From a checkpoint of a small transformer trained on Wikipedia.
Training: a variant of Muon for these matrices, 2072M tokens, 7905 steps.
MLP neurons of a small language model. Each row is named by its layer, matrix (down: output weights) and neuron, and shows model dimensions 192-319. Each number is 128 + 32 x the weight over its row's rms, rounded and kept within 0 to 255. Numbers have three digits each. A neuron's up and down rows have the sign that makes its largest values positive.
After each neuron's rows, "raises" lists the tokens whose logits its output raises most directly, leaving later layers aside; "fires before" lists the tokens most often just after its 100 highest values on Wikipedia text that the model never trained on.

L4.down837:144118134053089088153134138127073118161131146109130128085150101094155114128167099129150099138139139106093109156113093100093119056124145136158118085105139109152142076100168133126157123140098133148111175145120134170156151143117132151208098155097098130141107154079076096051121134142079144171169076152129117098098145173150109092132181142055149089135149166119022113175127134151176161071148
raises: "st", "standing", " its", " these", " them"
fires before: " the", " these", " which"

L4.down1317:070114119130160077140134130138102123105156176152152133131131196143172121150114161090116128114114118156137185172072113164106135133115141146169152185081162098073139190123155091078161083115115138099074156074184179094197101133175049117123139128108070142108059132164123122150084133186056209160184118162110184177093132116132093130106124088072064112175037073127116127158129158086126159076131
raises: " $", " £", " about", " ", " over"
fires before: " ", " $", " £", " R", " of"

L4.down209:099158132105157146138077085128084094176132173138185152122119121113131086109091167124123105161161146172144124161161136055111162093116090174170129113142136147126146150115136130096139122096140116086140129103098123123135144141131138135087114180151183145141157164129151131098135093120111119185123179119116118149115112144139161150130142188145138078165111136130125158145148122099168126138142
raises: "-", "'t", "'", "–", "."
fires before: "0", "-", "5", "6", "1", "2"

L5.down1249:154097207110092124146131120161107133156111127154068084151119157044145067132138147148133158151129134079083148097193206094126109167104184150131181067198108108072132121089146090106130103189097137095138188116158109154128116098150118155097122153128106150166103121084114095128114084104202130124106091117087070088142154130114098138127130189118167105171165112125096098149143146170059143094126
raises: ".", ".,", ".;", ".\n", ".)"
fires before: ".", ".,", ".)", ")", ".),"

L5.down540:112162111135106138146078185090169117071082170093126163096136132159137101142151140141034153151117131193126106177070122108119140183102138134062114152074087145128137117122152111129172106141109119143120156112072095082128120139095077095091164126110126142195189154122118167131143151155143138122229124135103157138152069122175119168120082154127092149187136096135122119155157055108129180147150
raises: " of", " Of", "-of", "ia", " each"
fires before: " of", " to", " ", "20", " with", " for"

L5.down946:113080047152105097144089152124113127103164107151054154127157147140141112140162184121100151147097117140173144157155113140124072132129140178129168171110119062153185074153128082127137146096133109133136123161168131064165119138144135104178119128137142122098129129137124150158114125098146113115109118149176110088109122057122139187180132093175106088167121085128154115144123161151096117138114
raises: " with", " into", " as", " to", " under"
fires before: " to", " in", " by", " on", " as", " with"

L5.down232:177125112107127152160099123117119147129151131181077080101140143115131157083129149055153077055134106106195066152138151196125126113117101125160143176019091158136116152135178105059123125136110133136133085129174117126051084166135039135147100141151134135210125113123166109115089095102125159133123117158152079096070117119094124133125159089095159156194141151133185143161089178151117197125144
raises: " known", " referred", " called", " as", " simply"
fires before: " as", " known", " with", " for"

L4.down530:075126160144120146116103134118149125124132119161130119126128110137072146202117178143124113146070140092144131140138141124136202116154171119174141109178062118119152137115143157110122197200082065129048117118132076104086154166107141125102104144114156124131086074079095156111121079126123155135138166118109068105095102154128208090096153096155139094139130080159145137139143113058113114081137
raises: " by", " to", " them", " into", " with"
fires before: " by", " to", " as", " in", " the", " for"

L5.down272:107130189134118065114122142150114120143127131132131074119141118135096144196064165111153105122081176089124104106093178145090143120109198127150092116119120121108141079123156105115140121160101122092119153122126111134135152099080108109152094130116139128119149118122145149134157141116218166126103198162100137145161083142126159063123156170107124134119122098168081101122080144127168140136132
raises: " this", " the", " these", " its", " his"
fires before: " the", " a", " his"

L5.down261:181119174156138135120136124137146144130123146171177124130116155127128213154082120136127128191137122130126127166104146120123153170110124079163120101060182119082095124137131127147114111097118189098109167110078117072104101143108078075093120107147100112122138165148120100076118147152114196134121164050097152126090165093163118130161136154122087074151121153152154126218105158094196126150101
raises: " ", " No", " One", " Two", " III"
fires before: " "

L4.down239:170096191135143125049110121165140093125123122132132099053146087082132142237085135095144123104141121166106064147137146170167122126115134162128098088135115121136131143106138087151094127156109073121155122123079106169161100164101116092141111153142114142128118145164198074128096185086117134110121175086141187112163135138137102114169131174080130090226149121109120124120130126081122141124183
raises: " ", "2", "1", " III", "5"
fires before: " "

L5.down572:118108096111106143178090122116122099125089126130060137137179093101101139174221151150174162108090089122125198101137136131162170154160136088166198174089102125082129104165151126098101168160116103107136154140096170117139107121122194126133122183145108118153137134110112160088086145158175060114177170073179148137098085130135165167171142137127104047126155135119148132110118145123111163124109
raises: " by", " By", "arm", "By", "ness"
fires before: " by", " in", " on", " to"

L5.down149:139125123104148169124105121155095105131183099096128165142087138108204150133050141147139095117137081131141052131096134166104168132142145101137159103110053212137201133093141133149109086122070115127115126084144095158128096115114145076121089111150102060111097143142072134145108163063198130122161152149147150177075114135189177142126157093078155153091113124127115166158076145063096132126180
raises: " terms", " times", " time", " person", "du"
fires before: " ", " the"

L5.down755:109169109119153141147159089120131102170113096137109107087094104061108177194119112134145077135095060070118115125130134114106144068157109119152113104093134100152121129148163139148143129141105119119140163173131137140100150123021100123093132121145163123147111099145158093100125102133183098170060128090196131124139106114104153096123096151110119096117132084112117093169130102072143177153145
raises: " ", " —", " –", " -", " No"
fires before: " "

L4.down181:126064138141170098100116117149129148071125095149119127145108145110123170153146118166135155118194138063145151141075164152113114127138116131091115188126146142080142118165134144140138100143131061145126103175138137159180090150113164156143153113091093214128118077107108148120087104109119033116137125104152115123145181088095149144149165190105098089108125158069191102127117129135119152105121
raises: ".", ".\n", "mes", "land", ";"
fires before: ".", ".\n\n", ",", " and"